config.toml
positions = "rope"
rope_base = 10000.0
extras = ["capped logits"]
init_std_o = 0.00627
init_std_up = 0.0281
init_std_down = 0.00362
weight_decay = 0.038
warmup_steps = 58
schedule = "wsd"
batch_tokens = 32768
MLP neurons of a small language model. Each row is named by its layer, matrix (up: input weights; down: output weights) and neuron, and shows model dimensions 32-159. Each number is 200 + 40 x the weight over its row's rms, rounded and kept within 0 to 999.
Before each neuron's rows, "fires on" lists the tokens most often at its 100 highest values on Wikipedia text that the model never trained on. A number after a token or word is its count.

fires on: "-" 32, "tar" 8, " or" 6, "/" 5
L3.up283,208,205,230,166,151,257,135,276,215,193,220,222,260,239,198,175,202,224,225,190,157,175,212,201,194,154,175,166,186,189,247,134,134,210,238,183,211,239,64,167,148,215,197,200,256,223,156,227,197,131,147,236,201,200,124,240,223,264,222,258,157,281,122,235,245,220,226,195,186,199,188,183,199,164,240,194,186,234,216,185,228,184,191,222,237,246,201,148,249,208,212,195,220,240,206,134,169,149,237,225,142,190,204,154,157,214,179,231,186,181,186,216,185,188,235,150,218,211,270,296,204,211,215,254,269,161,193,170
L3.down283,196,288,191,208,217,197,258,216,249,230,163,208,153,139,200,187,112,197,101,268,195,225,184,181,159,163,250,157,217,179,214,164,221,154,161,197,164,216,155,175,202,178,233,218,200,170,255,321,178,229,163,148,222,222,165,194,215,245,193,152,271,221,216,214,104,158,186,207,242,203,223,185,147,170,233,220,194,270,190,182,213,135,184,185,100,276,231,224,214,230,190,245,200,200,165,155,227,175,185,290,235,207,245,197,245,242,277,176,199,113,196,205,240,226,216,230,209,166,258,226,229,134,239,221,201,271,176,203

fires on: "\n" 91
L7.up842,231,198,171,207,228,178,193,139,233,192,173,216,195,231,164,219,166,217,213,195,223,153,220,241,218,200,292,139,221,215,196,210,198,213,168,191,235,209,238,194,241,175,167,349,184,148,134,180,150,180,183,188,213,233,247,224,192,213,186,173,217,228,309,184,266,176,155,174,249,201,202,196,262,175,186,226,130,185,218,230,204,187,251,142,162,212,196,203,156,199,188,266,241,245,184,167,153,139,214,141,141,266,214,152,185,219,296,186,189,143,197,197,194,274,166,198,193,243,201,196,186,175,233,156,225,200,160,210
L7.down842,243,220,221,224,175,227,190,106,180,153,165,279,321,227,227,188,142,160,205,214,218,174,199,199,131,159,197,182,188,174,201,219,232,247,231,227,161,147,236,194,222,170,158,103,197,163,219,144,221,187,216,257,253,189,107,239,257,199,252,239,175,186,198,227,255,208,185,282,171,183,226,203,262,272,280,164,132,226,180,252,243,144,149,196,187,188,196,249,173,192,204,196,197,156,234,199,173,181,222,201,243,251,262,216,242,129,253,247,212,199,211,174,290,256,258,242,212,196,190,232,199,209,182,179,234,242,201,149

fires on: "," 78, "ision" 4
L4.up238,209,199,202,219,207,239,231,206,229,192,215,152,220,149,221,249,231,186,205,207,183,196,166,197,192,200,240,153,182,249,206,214,221,225,217,206,191,215,153,188,190,177,215,190,277,210,195,186,219,210,244,202,271,175,296,130,179,251,185,260,142,181,190,269,190,143,260,259,143,260,242,208,182,161,179,265,167,156,271,196,235,223,221,176,272,183,210,181,192,241,198,221,244,191,196,186,221,194,139,198,204,144,151,133,147,209,214,238,202,245,141,138,159,204,155,145,200,218,198,161,160,231,203,239,182,189,165,208
L4.down238,233,174,211,250,175,225,226,155,206,214,147,233,203,161,253,187,184,236,159,158,141,187,174,165,226,269,220,149,201,213,208,218,211,190,270,182,157,238,192,123,292,203,210,150,251,232,242,175,146,214,220,208,237,247,197,219,193,209,231,194,167,239,227,226,211,244,190,216,188,170,279,145,178,219,126,243,214,190,192,212,175,231,112,176,218,207,166,162,289,244,195,162,258,235,196,219,233,254,247,221,106,144,213,151,168,318,193,233,146,297,116,249,230,141,180,140,202,205,203,104,257,207,143,230,220,199,122,238

fires on: "-" 15, "ow" 11, "er" 11, "on" 11, "en" 9, "h" 6
L3.up743,276,171,271,184,250,163,233,162,212,184,237,220,164,228,299,203,217,146,172,131,226,214,242,222,200,216,168,200,179,277,295,200,158,265,234,175,178,207,188,196,188,185,158,185,259,197,179,308,215,138,201,198,202,176,140,218,224,203,218,157,254,181,138,255,192,236,161,266,279,125,221,228,209,147,161,231,238,260,173,218,222,204,216,215,239,243,204,206,128,238,224,184,226,228,193,196,187,158,239,192,263,201,233,251,168,136,133,171,218,247,190,270,185,231,270,214,255,223,236,213,243,224,253,271,219,171,233,213
L3.down743,231,254,257,268,145,234,209,236,214,204,208,223,183,209,187,137,233,174,203,230,168,212,141,157,170,215,223,240,237,215,277,153,202,159,216,180,229,192,201,176,176,237,263,242,244,190,176,208,144,240,196,204,184,285,257,218,229,228,164,244,153,190,139,145,149,174,278,157,188,166,187,207,253,171,248,189,174,199,142,162,235,217,158,220,145,128,187,220,163,169,209,286,238,171,262,197,174,249,184,200,138,174,198,204,269,245,269,197,181,254,131,202,223,182,276,196,170,185,313,252,178,220,231,183,245,221,159,186

fires on: " so" 14, " debut" 14, " Go" 12, " played" 11, " go" 9, "So" 7
L4.up658,151,183,252,188,311,252,180,259,168,248,160,219,169,138,201,225,189,256,252,213,199,142,193,204,139,285,223,210,171,199,263,178,230,243,236,211,151,167,211,146,132,178,180,165,195,225,205,244,235,192,156,213,191,127,215,208,254,190,201,145,197,172,193,237,251,176,239,214,193,173,204,255,168,249,162,226,180,173,227,149,156,164,208,190,209,188,217,182,195,230,134,239,234,228,227,335,219,183,148,150,233,209,185,231,184,222,280,159,218,290,280,183,184,239,193,248,253,172,235,204,209,183,261,221,179,208,159,225
L4.down658,131,166,235,124,222,232,212,230,174,243,201,201,148,181,188,172,250,227,195,180,211,175,174,178,202,185,196,159,261,192,256,203,211,211,185,211,203,167,240,181,252,203,105,211,163,239,121,138,199,234,166,177,243,240,156,225,184,119,156,162,177,215,187,230,204,177,193,216,153,153,113,97,221,189,194,202,109,168,254,238,175,190,221,263,234,173,257,244,197,240,193,206,207,133,231,168,253,172,274,98,166,229,156,221,245,203,133,201,254,263,259,269,161,219,170,147,188,151,212,246,260,222,210,238,213,150,235,233

fires on: "ing" 21, "g" 17, "cing" 7, " Website" 6
L3.up591,132,177,223,210,175,140,209,133,167,191,219,220,182,152,115,187,238,176,232,206,229,189,238,247,160,242,177,268,183,160,172,202,182,286,175,208,178,263,232,149,209,143,156,134,241,229,337,239,181,224,168,217,249,213,182,254,158,224,194,240,218,152,172,206,213,206,175,184,300,251,198,307,188,201,166,175,209,186,174,226,241,194,272,142,272,192,194,212,151,191,177,252,226,210,178,135,177,110,207,149,177,210,208,234,168,219,230,203,200,176,196,239,201,163,149,121,250,190,206,120,215,178,185,219,236,170,195,135
L3.down591,206,203,216,200,187,198,205,175,161,149,207,123,187,178,169,275,207,160,179,218,191,170,210,180,207,161,202,182,251,170,178,247,238,179,239,270,164,228,214,263,227,222,189,204,208,222,164,192,262,156,169,212,198,165,189,190,122,190,230,231,192,130,154,106,250,214,176,225,174,292,183,274,236,199,241,230,239,185,137,179,193,220,266,215,191,166,150,265,183,199,257,213,176,173,215,181,176,240,165,161,224,229,223,203,207,241,177,181,216,281,218,236,215,164,206,226,150,177,217,207,231,256,233,252,153,202,195,226

fires on: "=" 23, " \"" 13, " inter" 5, " world" 5, " ret" 4
L7.up173,177,193,221,178,212,217,198,145,166,258,208,178,255,237,185,206,197,209,264,201,154,244,219,159,228,198,178,191,220,156,239,131,114,193,240,116,186,311,295,270,235,308,260,155,181,183,174,180,194,203,217,124,155,216,210,179,184,262,249,255,125,207,206,266,240,163,234,179,171,184,193,184,127,123,107,191,163,176,216,217,217,191,181,155,221,168,213,78,88,215,179,176,192,150,159,233,153,189,130,98,323,256,217,165,128,150,245,173,186,252,234,170,179,215,222,154,204,210,169,190,205,180,222,173,272,173,201,169
L7.down173,258,226,190,170,185,170,183,173,175,212,157,206,177,222,227,216,233,197,184,264,185,207,163,214,309,168,203,170,255,213,244,184,165,265,189,195,163,256,212,129,129,178,120,231,160,208,270,201,204,225,127,207,228,237,235,209,192,258,212,256,186,288,204,177,274,182,201,219,199,165,220,157,214,252,164,256,212,224,135,87,148,155,162,219,165,217,222,201,220,183,160,192,232,148,211,220,152,192,123,213,205,185,199,178,233,227,174,188,182,223,209,153,119,255,141,255,258,153,163,224,161,194,211,233,205,179,235,178

fires on: " political" 17, " financial" 12, " economic" 8, "ural" 8, "l" 6, "al" 6
L3.up589,184,208,218,164,196,250,298,210,103,192,225,249,296,255,197,214,191,204,224,252,187,229,232,250,198,157,211,203,100,204,201,204,251,158,248,244,203,205,184,143,209,193,214,206,201,227,181,184,240,243,108,216,144,175,202,133,223,181,185,284,194,221,186,177,233,182,249,258,233,220,152,261,267,166,177,193,173,290,208,169,164,159,150,213,256,108,192,147,231,237,241,193,157,228,129,193,148,313,179,193,213,187,156,215,169,246,175,218,161,157,172,191,204,222,233,238,174,192,223,230,159,156,239,146,197,177,196,167
L3.down589,179,233,235,180,223,208,199,237,262,253,120,267,181,140,169,164,188,195,197,195,211,182,189,251,156,249,207,159,230,270,249,125,229,234,195,235,192,237,150,164,266,262,213,186,227,205,158,146,148,180,176,125,164,267,243,195,133,236,221,221,203,170,184,225,180,205,273,215,267,193,166,196,146,159,254,231,255,174,169,213,336,210,167,205,174,163,145,181,240,173,184,178,196,169,211,172,116,167,214,214,117,187,244,239,140,215,262,225,174,186,221,165,166,163,176,221,243,174,221,238,181,235,148,153,177,228,153,258

fires on: " the" 89, "s" 11
L4.up691,98,197,238,273,238,182,172,220,134,244,289,251,236,211,188,98,221,290,153,200,244,168,245,148,239,176,268,103,142,274,201,177,169,277,127,155,195,169,196,172,203,170,232,256,155,215,205,169,133,130,167,155,270,145,191,243,197,185,157,213,189,155,208,168,181,225,236,207,206,172,165,236,178,142,163,194,239,233,183,173,179,129,157,209,229,233,168,233,156,155,239,287,208,209,200,197,147,298,164,164,269,186,232,161,229,204,163,209,176,254,225,221,216,224,175,176,186,266,157,231,200,157,193,119,233,170,230,211
L4.down691,163,198,205,303,170,180,191,176,268,237,159,204,188,165,230,265,153,184,237,201,156,196,150,271,192,242,209,152,160,117,189,205,137,175,249,201,191,200,188,223,181,158,186,212,184,142,183,158,207,176,236,225,177,201,217,208,228,218,182,157,154,186,175,221,232,210,181,184,179,170,260,171,216,168,245,198,196,186,201,122,180,266,182,147,221,159,172,145,227,240,313,189,190,295,215,221,224,179,225,176,179,204,245,158,144,195,196,219,225,261,219,218,235,189,227,192,225,187,165,163,175,185,193,275,206,223,195,162

fires on: "-" 25, " Fr" 10, "–" 8, " Second" 4, "th" 4
L7.up213,176,189,159,161,218,197,189,205,239,134,147,207,183,259,173,249,183,210,204,242,203,141,203,224,296,143,299,233,233,162,226,231,177,168,251,199,230,130,186,268,210,201,196,243,185,197,213,184,127,271,182,225,227,204,181,126,180,196,124,236,176,164,156,159,180,125,151,226,173,270,173,289,197,210,169,236,162,163,202,224,132,109,216,209,258,161,211,160,194,211,173,237,166,123,214,201,173,221,204,226,188,164,205,134,177,163,195,163,187,225,253,243,180,178,211,192,187,203,268,241,231,218,115,226,243,173,210,231
L7.down213,228,168,195,133,241,237,274,217,192,109,211,221,164,179,174,182,214,243,206,225,189,224,177,99,142,177,213,302,145,242,295,192,207,276,231,230,169,229,254,225,197,161,176,181,201,184,191,187,269,175,162,238,199,175,210,178,199,236,178,214,219,204,197,191,215,235,162,226,184,233,187,248,180,267,173,197,230,122,197,271,258,234,233,175,206,167,150,208,194,202,171,207,147,123,189,276,230,181,173,115,176,188,299,228,223,257,271,189,192,169,133,194,219,254,152,211,175,205,220,171,171,173,173,229,134,243,228,211

fires on: " a" 21, " an" 13, "'" 10, "ton" 9, " of" 7, "ville" 5
L3.up423,219,187,197,195,245,224,150,255,152,267,203,245,191,150,150,151,142,235,206,170,210,189,246,95,233,187,185,139,238,185,216,143,277,167,189,264,188,225,243,213,186,178,137,263,230,140,222,181,175,217,216,196,157,229,189,247,155,223,151,174,223,209,92,213,109,196,156,225,249,253,211,269,165,170,255,187,262,136,265,174,193,132,259,223,150,197,177,230,189,195,220,244,173,198,238,226,173,214,201,216,175,160,240,161,167,198,217,196,158,175,254,200,217,227,198,182,192,239,167,240,201,274,261,209,225,198,115,220
L3.down423,214,193,143,225,194,171,222,238,251,204,166,255,170,234,149,201,140,248,167,174,155,232,170,149,154,184,168,203,248,246,152,221,203,188,239,178,241,214,203,227,182,178,207,236,187,152,166,137,201,200,214,189,220,210,197,154,182,241,229,249,188,263,186,164,188,157,161,140,202,115,199,196,167,241,182,169,170,216,208,208,154,173,203,205,235,173,245,221,236,160,211,207,258,195,153,239,174,181,227,205,268,217,228,163,268,234,239,261,218,298,165,121,221,223,279,184,172,262,142,168,174,157,241,231,205,238,225,155

fires on: " and" 59, "-" 19, "/" 7, "," 5, " or" 4
L4.up15,176,215,215,240,183,238,148,212,165,183,191,214,179,188,173,278,202,271,217,213,201,206,178,246,151,191,197,253,162,186,194,173,149,236,156,202,197,214,162,216,226,224,96,120,149,227,210,187,297,175,167,196,248,210,108,172,169,202,196,220,203,249,188,219,173,183,224,200,210,214,218,230,187,163,197,185,246,177,190,155,212,252,203,181,211,169,197,159,186,218,217,173,194,191,139,215,239,184,260,182,151,244,193,159,181,224,198,171,192,141,163,212,171,155,256,227,224,185,188,148,216,335,183,202,166,179,226,99
L4.down15,239,262,200,165,251,187,193,206,296,246,133,234,158,141,149,243,200,152,265,208,155,154,182,177,228,199,327,191,196,164,222,111,136,157,176,281,165,145,225,181,196,183,238,162,144,157,145,192,128,193,231,201,190,144,160,193,232,221,225,186,271,138,239,196,165,142,163,164,197,192,173,203,199,162,221,162,216,218,258,222,153,188,194,194,198,150,170,199,168,226,167,174,161,140,236,147,158,268,141,199,182,247,192,173,141,241,212,271,223,200,260,154,194,243,154,220,236,246,182,160,183,189,203,120,248,236,206,206

fires on: "-" 39, "–" 17, " C" 4
L7.up297,208,239,236,243,314,204,274,219,173,242,195,222,198,193,224,296,217,217,195,130,247,139,195,180,230,172,234,178,205,214,222,138,226,198,141,240,242,266,140,125,255,125,243,180,162,178,213,168,126,247,206,252,222,216,180,262,226,96,176,145,140,188,237,243,222,229,233,293,164,197,227,272,128,196,215,165,260,249,173,266,209,132,250,230,253,168,178,203,215,93,218,143,152,150,161,204,195,235,179,193,219,164,181,182,179,176,213,155,203,225,149,206,244,137,165,250,127,260,178,205,221,283,204,202,188,190,155,199
L7.down297,251,141,229,231,203,192,161,178,144,135,188,237,204,265,157,204,202,172,190,203,147,127,163,216,186,188,176,145,188,168,241,193,165,215,246,180,212,231,141,226,204,84,262,185,229,160,165,218,168,206,186,259,190,184,241,187,203,176,231,194,195,255,161,163,236,196,121,193,247,164,155,238,197,209,167,230,196,209,208,228,184,216,196,242,168,144,171,191,197,156,220,214,195,160,206,241,252,192,183,198,202,210,272,206,203,227,259,302,205,174,228,216,184,180,141,199,180,216,198,208,185,202,159,214,207,218,237,211

fires on: "." 34, "hi" 17, ":" 8, "sha" 5
L4.up591,177,222,153,174,192,156,167,284,166,233,242,261,214,258,166,133,250,174,114,248,205,241,170,231,152,151,157,216,168,235,148,137,208,247,253,196,189,175,191,134,204,284,202,216,224,224,245,214,249,119,228,213,189,194,204,186,215,164,226,175,200,242,236,164,188,178,155,152,197,174,255,182,214,202,260,144,228,281,170,141,205,210,241,147,190,217,146,192,224,204,210,225,107,208,145,217,185,226,212,222,188,159,211,259,204,175,172,190,210,145,183,221,181,182,260,208,206,182,218,149,232,148,182,227,230,194,160,229
L4.down591,160,162,258,188,163,205,133,240,224,164,272,222,209,175,212,188,192,96,164,232,244,149,229,188,195,279,153,205,212,270,227,189,274,181,273,139,240,140,239,174,205,179,196,221,224,194,224,198,236,173,204,86,212,184,217,187,200,214,171,240,216,232,227,230,179,178,207,173,214,204,179,183,150,147,236,214,194,128,210,203,194,191,156,169,198,157,216,131,103,212,170,232,185,103,189,208,196,231,186,243,211,126,207,322,251,222,212,173,188,168,234,240,224,234,259,183,214,178,205,195,219,248,131,105,238,200,181,195

fires on: "." 28, "," 28, " among" 7
L7.up252,235,282,242,242,175,180,211,229,160,174,141,172,217,247,218,171,220,241,215,109,260,230,220,161,181,216,135,158,187,245,247,232,184,230,274,223,224,222,206,235,189,237,178,222,132,163,215,171,189,213,166,151,161,115,212,182,253,225,173,173,155,237,225,212,212,242,201,243,178,253,221,232,250,243,138,171,171,200,148,130,237,119,216,205,205,244,211,256,209,214,206,272,177,249,221,246,232,209,112,260,187,226,204,205,224,147,233,338,171,154,245,206,216,246,265,171,252,236,214,125,130,219,170,185,175,193,194,164
L7.down252,183,232,208,230,162,179,158,200,239,208,241,159,212,151,183,211,147,198,235,243,247,182,139,179,153,292,182,200,198,220,170,219,158,346,193,211,122,184,170,136,170,160,232,202,160,237,253,130,228,210,217,229,198,184,174,167,241,199,147,173,217,204,210,187,223,108,158,166,177,273,166,204,147,197,177,247,246,168,178,160,124,221,139,271,275,232,188,212,203,208,230,190,119,240,174,214,194,197,261,255,168,152,210,186,181,165,106,210,143,221,139,234,259,127,200,170,250,252,160,177,216,155,212,164,172,208,233,207

fires on: "," 43, " the" 12, " his" 10, "s" 9, " a" 9, " |" 4
L7.up733,218,183,193,222,289,154,232,200,240,187,177,220,213,179,179,168,186,236,189,189,265,229,217,166,244,228,140,168,274,130,148,246,194,169,195,137,170,228,216,171,103,231,214,217,207,202,148,235,234,155,240,172,225,197,161,189,206,221,150,151,183,161,202,205,154,177,271,143,245,284,103,196,193,228,84,207,254,204,181,222,117,181,165,187,228,151,249,185,196,198,201,176,158,286,217,133,265,160,164,191,187,117,176,143,120,216,267,216,228,250,164,128,221,155,185,215,157,248,125,201,184,165,175,257,121,160,193,158
L7.down733,179,180,157,163,165,235,171,239,169,182,231,198,205,195,227,218,235,181,204,216,188,242,199,225,257,204,199,239,143,239,244,223,166,187,204,190,255,207,127,249,218,154,149,180,205,197,132,194,223,221,211,202,199,195,209,193,229,195,183,268,244,197,185,248,191,225,174,180,231,171,252,247,192,232,218,192,190,196,219,142,247,225,125,165,143,172,141,172,193,199,221,157,211,494,234,237,189,190,184,148,216,277,234,208,246,154,187,153,207,221,156,218,164,203,231,203,160,213,266,194,171,222,233,214,165,240,205,229

fires on: " by" 43, " from" 7, " throw" 6, " of" 5, " Nat" 4
L3.up788,183,243,153,263,258,247,232,165,203,230,273,317,218,207,217,165,192,216,200,153,200,201,183,156,231,242,205,267,201,195,166,184,191,234,181,207,256,224,246,198,145,232,212,246,318,240,236,217,186,216,207,264,190,201,181,251,131,233,168,168,203,134,237,197,152,229,242,197,145,174,204,139,218,249,206,227,158,189,233,175,210,200,178,223,242,217,175,132,203,297,241,181,193,204,190,180,271,151,192,183,244,230,242,288,136,203,190,233,151,147,243,251,167,160,133,227,194,210,163,221,171,196,224,219,177,218,212,218
L3.down788,160,109,193,171,112,206,161,170,187,174,164,257,166,196,269,149,204,209,170,244,110,140,228,215,192,208,207,194,236,190,243,198,183,177,245,225,223,192,189,246,197,195,186,190,198,168,235,178,275,154,152,174,163,202,218,140,243,178,155,186,142,234,109,227,181,160,210,294,279,101,197,268,234,232,230,168,232,124,198,215,127,188,210,207,230,183,166,218,236,226,247,201,175,253,179,180,226,134,162,192,221,210,209,177,136,257,228,201,140,278,254,199,206,173,196,232,193,189,222,135,234,229,167,196,199,167,182,166

fires on: "l" 27, "r" 16, "d" 10, "h" 7, "v" 6, "m" 6
L4.up614,233,193,170,181,217,148,201,123,135,288,173,242,252,188,253,198,259,154,259,149,225,150,208,215,201,260,201,186,268,217,150,215,133,251,217,172,177,238,211,190,184,270,207,115,198,203,172,205,124,179,165,200,190,216,154,202,163,129,221,235,239,150,192,178,214,187,237,244,140,243,244,254,169,112,213,243,205,201,163,201,188,162,220,200,122,216,193,203,143,243,138,207,266,255,218,189,219,188,151,223,158,175,220,244,233,137,131,153,211,254,201,256,253,234,249,149,179,191,145,233,188,248,229,188,188,245,110,222
L4.down614,165,239,177,257,111,180,164,302,193,236,206,281,180,197,241,201,239,197,147,208,182,156,231,218,243,168,196,219,144,159,154,119,297,186,190,279,230,214,217,211,239,244,193,152,151,218,205,239,229,216,237,215,189,171,245,176,174,183,268,173,182,160,215,155,187,148,246,160,244,185,188,171,203,144,190,227,227,181,172,231,299,206,197,237,243,249,217,223,165,170,146,276,288,250,177,263,138,203,270,267,142,181,266,219,219,164,263,256,222,180,180,144,246,188,232,207,179,195,178,216,182,222,199,154,234,228,213,206

fires on: "m" 19, "h" 18, "e" 5, " winners" 5, "x" 5
L3.up43,221,161,222,280,201,177,169,223,183,196,228,189,236,167,141,196,205,165,199,169,171,257,123,136,182,304,173,143,253,174,210,194,153,146,198,112,203,183,236,186,209,201,212,205,221,161,140,207,206,200,149,208,179,135,135,140,216,309,154,222,246,194,221,181,225,206,228,236,150,196,177,177,198,178,200,222,174,252,135,248,167,204,215,220,173,124,127,161,145,270,196,185,164,232,199,236,212,236,171,248,219,222,183,220,192,203,182,204,179,219,135,112,194,146,198,180,248,235,233,240,246,163,197,165,220,211,136,213
L3.down43,156,251,121,162,166,254,191,188,197,216,213,173,232,161,257,249,174,263,231,173,189,191,232,266,230,91,213,189,213,182,139,149,141,263,218,219,171,186,267,192,199,184,166,132,200,219,230,202,167,220,187,145,205,185,184,116,233,131,145,197,209,156,218,69,185,181,229,166,286,161,151,114,272,245,167,195,205,156,160,189,288,129,166,194,143,196,185,213,115,148,167,161,300,225,181,154,257,201,150,262,196,194,193,257,195,197,192,190,233,166,210,257,198,186,198,171,237,181,223,182,244,139,223,169,176,252,181,136

fires on: " an" 95
L7.up516,224,196,233,213,223,123,140,253,172,193,215,234,218,183,208,146,224,238,300,208,158,233,272,185,158,187,172,207,233,242,205,241,217,157,214,166,266,207,235,145,143,131,231,259,147,161,246,212,217,204,203,287,198,257,183,235,197,171,209,177,183,138,136,199,206,192,183,140,243,202,177,199,181,156,189,166,212,171,224,250,188,262,273,170,138,227,181,253,177,164,249,195,142,148,201,181,218,154,186,251,170,152,217,190,195,207,179,228,159,171,234,159,253,197,269,183,340,246,165,237,211,223,220,208,145,236,248,149
L7.down516,221,214,168,208,151,187,191,225,193,235,213,246,209,194,223,195,215,118,213,211,205,200,127,165,122,244,163,232,170,203,202,244,168,218,199,147,138,221,242,227,165,231,181,197,145,172,198,141,257,217,165,216,178,215,174,151,222,229,161,140,217,203,185,231,131,223,175,195,250,191,187,180,205,174,310,157,209,244,248,232,176,153,247,179,196,167,231,168,215,141,229,216,172,200,170,157,170,204,267,221,259,167,183,298,255,208,210,187,183,215,222,235,155,211,231,167,367,156,274,172,186,166,207,225,257,263,246,216

fires on: " St" 27, "." 15, " Santa" 9, "-" 8, " San" 7, " Saint" 4
L7.up847,196,187,201,105,137,183,177,213,129,172,144,251,241,163,237,230,255,221,241,180,224,201,247,223,119,226,151,195,165,236,128,238,162,246,178,185,176,166,163,181,164,185,200,216,134,191,164,141,234,232,190,116,166,127,208,239,293,219,250,141,162,197,209,262,223,256,222,284,175,211,276,205,240,205,208,195,156,168,179,230,183,138,230,177,177,180,163,122,203,232,125,217,215,162,269,231,192,201,107,253,230,246,226,193,281,183,169,185,175,176,174,236,210,140,193,227,223,242,146,174,239,214,245,187,223,198,194,228
L7.down847,182,241,255,138,123,217,220,253,232,241,259,188,159,178,181,208,135,227,222,314,262,188,208,226,239,211,204,136,227,189,163,229,178,245,145,205,201,179,247,255,239,275,240,247,212,122,169,192,246,173,211,161,155,197,163,240,249,180,233,196,205,254,143,208,194,213,273,237,136,246,242,172,231,238,167,142,196,189,193,253,199,186,176,187,238,237,200,155,180,338,250,152,180,255,217,166,181,215,243,139,163,220,201,189,158,167,206,207,219,177,219,196,189,139,137,68,188,173,215,230,173,238,123,171,294,197,235,138

fires on: ":" 59, "′" 12, " |" 6, "°" 6, "19" 5
L7.up614,229,184,176,192,229,153,211,116,175,180,187,198,211,220,130,181,217,140,208,193,235,142,173,160,212,212,204,260,196,157,211,165,205,203,200,265,204,229,225,216,57,66,152,150,195,252,246,172,160,232,302,202,163,239,234,235,118,255,164,241,219,204,252,187,183,247,162,126,217,143,142,254,268,184,171,218,130,227,193,157,218,180,199,214,236,132,181,222,160,203,214,235,194,179,268,154,193,167,169,203,196,194,200,239,207,119,222,172,192,216,273,247,224,229,143,228,263,238,159,258,229,158,214,163,173,218,256,230
L7.down614,197,163,229,197,237,167,105,139,193,210,199,266,175,230,261,186,250,235,182,225,182,207,159,139,268,190,236,223,199,125,155,174,193,214,254,173,262,195,205,174,211,200,116,177,179,229,195,181,235,196,212,215,235,123,165,224,208,198,205,173,194,219,201,159,189,151,207,229,132,208,200,187,196,174,171,126,252,230,229,231,211,210,134,182,230,147,186,237,199,254,284,177,282,254,235,156,235,203,193,200,221,246,145,222,191,220,251,137,225,201,193,186,164,173,207,210,240,240,231,160,168,148,282,200,224,209,104,153

fires on: " a" 55, "|" 4, "ly" 4, "year" 4
L7.up746,215,183,180,146,294,163,250,211,174,122,164,197,152,172,108,165,201,218,118,215,158,283,191,167,257,201,243,164,260,168,191,215,190,166,192,239,144,257,221,244,168,134,231,292,196,160,160,212,228,231,214,179,191,253,172,204,158,244,265,202,273,116,203,231,209,216,243,194,181,229,229,201,190,242,146,269,250,207,220,123,237,216,161,203,217,144,230,169,225,237,222,237,236,183,202,175,200,272,241,213,194,200,228,221,206,196,202,159,202,112,158,251,195,237,277,193,144,215,207,198,190,219,227,169,178,216,224,198
L7.down746,215,182,237,192,189,186,186,218,234,191,202,240,201,151,216,221,186,196,235,197,178,180,231,166,216,232,205,196,187,166,242,222,251,233,242,218,208,238,184,155,170,151,181,149,241,203,156,185,237,211,241,158,199,168,158,205,134,144,210,156,175,265,199,249,263,194,216,237,191,270,183,197,225,196,158,140,225,209,226,193,265,197,172,257,261,148,180,209,194,152,226,244,161,313,262,145,221,175,247,226,177,222,188,197,195,174,198,228,149,186,234,186,154,195,221,233,214,226,181,188,174,249,214,202,224,98,146,208

fires on: "\n" 100
L4.up152,148,144,224,193,204,163,238,182,152,213,157,245,226,293,130,198,155,251,149,198,215,246,209,285,149,187,210,172,207,188,221,171,216,176,197,183,308,158,171,152,213,229,166,254,166,223,238,218,243,167,230,225,196,214,193,285,168,155,159,158,256,221,199,205,245,237,160,255,187,234,180,204,203,229,212,287,204,181,194,215,196,152,149,192,219,282,153,175,200,227,208,212,245,205,220,237,171,218,182,290,210,192,191,216,178,107,213,171,177,202,274,135,251,210,128,157,179,228,257,217,193,218,245,225,250,116,197,95
L4.down152,308,251,144,227,207,265,179,196,249,233,92,177,194,204,198,220,210,187,168,189,171,195,166,239,205,193,210,131,113,167,146,142,174,193,192,206,141,211,176,173,277,173,149,197,130,214,190,185,220,179,154,237,246,243,247,317,225,250,191,211,187,148,201,200,285,216,240,288,210,133,197,209,264,205,219,225,226,165,156,235,262,199,131,200,195,243,191,192,164,159,292,204,190,129,157,192,206,181,211,217,211,207,210,225,185,86,318,222,188,193,155,173,195,199,109,171,177,167,212,155,235,228,163,250,222,224,216,201

fires on: "-" 89, "–" 7
L4.up848,153,211,211,201,196,221,223,285,162,209,224,198,233,223,132,224,201,285,219,255,187,178,143,176,145,207,238,249,259,176,244,186,221,208,151,122,249,177,145,232,224,238,185,163,215,207,194,198,222,140,180,243,212,199,172,213,168,151,181,262,236,134,118,215,243,262,152,211,188,231,233,200,162,100,184,225,262,262,241,220,187,125,241,136,216,212,118,205,198,227,202,260,213,212,234,232,210,295,216,204,172,130,216,236,200,229,209,146,176,188,196,253,232,252,252,207,228,241,215,133,189,214,189,235,174,258,238,155
L4.down848,231,173,202,206,244,231,314,187,224,181,165,206,174,156,141,199,176,227,216,169,103,157,187,158,226,139,291,208,214,224,220,193,255,249,144,178,204,232,163,256,252,228,229,234,228,138,177,186,148,257,188,201,156,233,209,129,211,191,228,181,253,203,237,172,201,143,166,164,282,192,274,185,178,181,232,144,211,231,151,240,183,257,279,285,190,182,151,232,158,213,195,221,176,150,280,204,132,286,151,168,211,150,231,191,162,189,273,99,248,222,203,186,213,117,236,153,254,195,210,106,241,218,140,196,150,203,218,224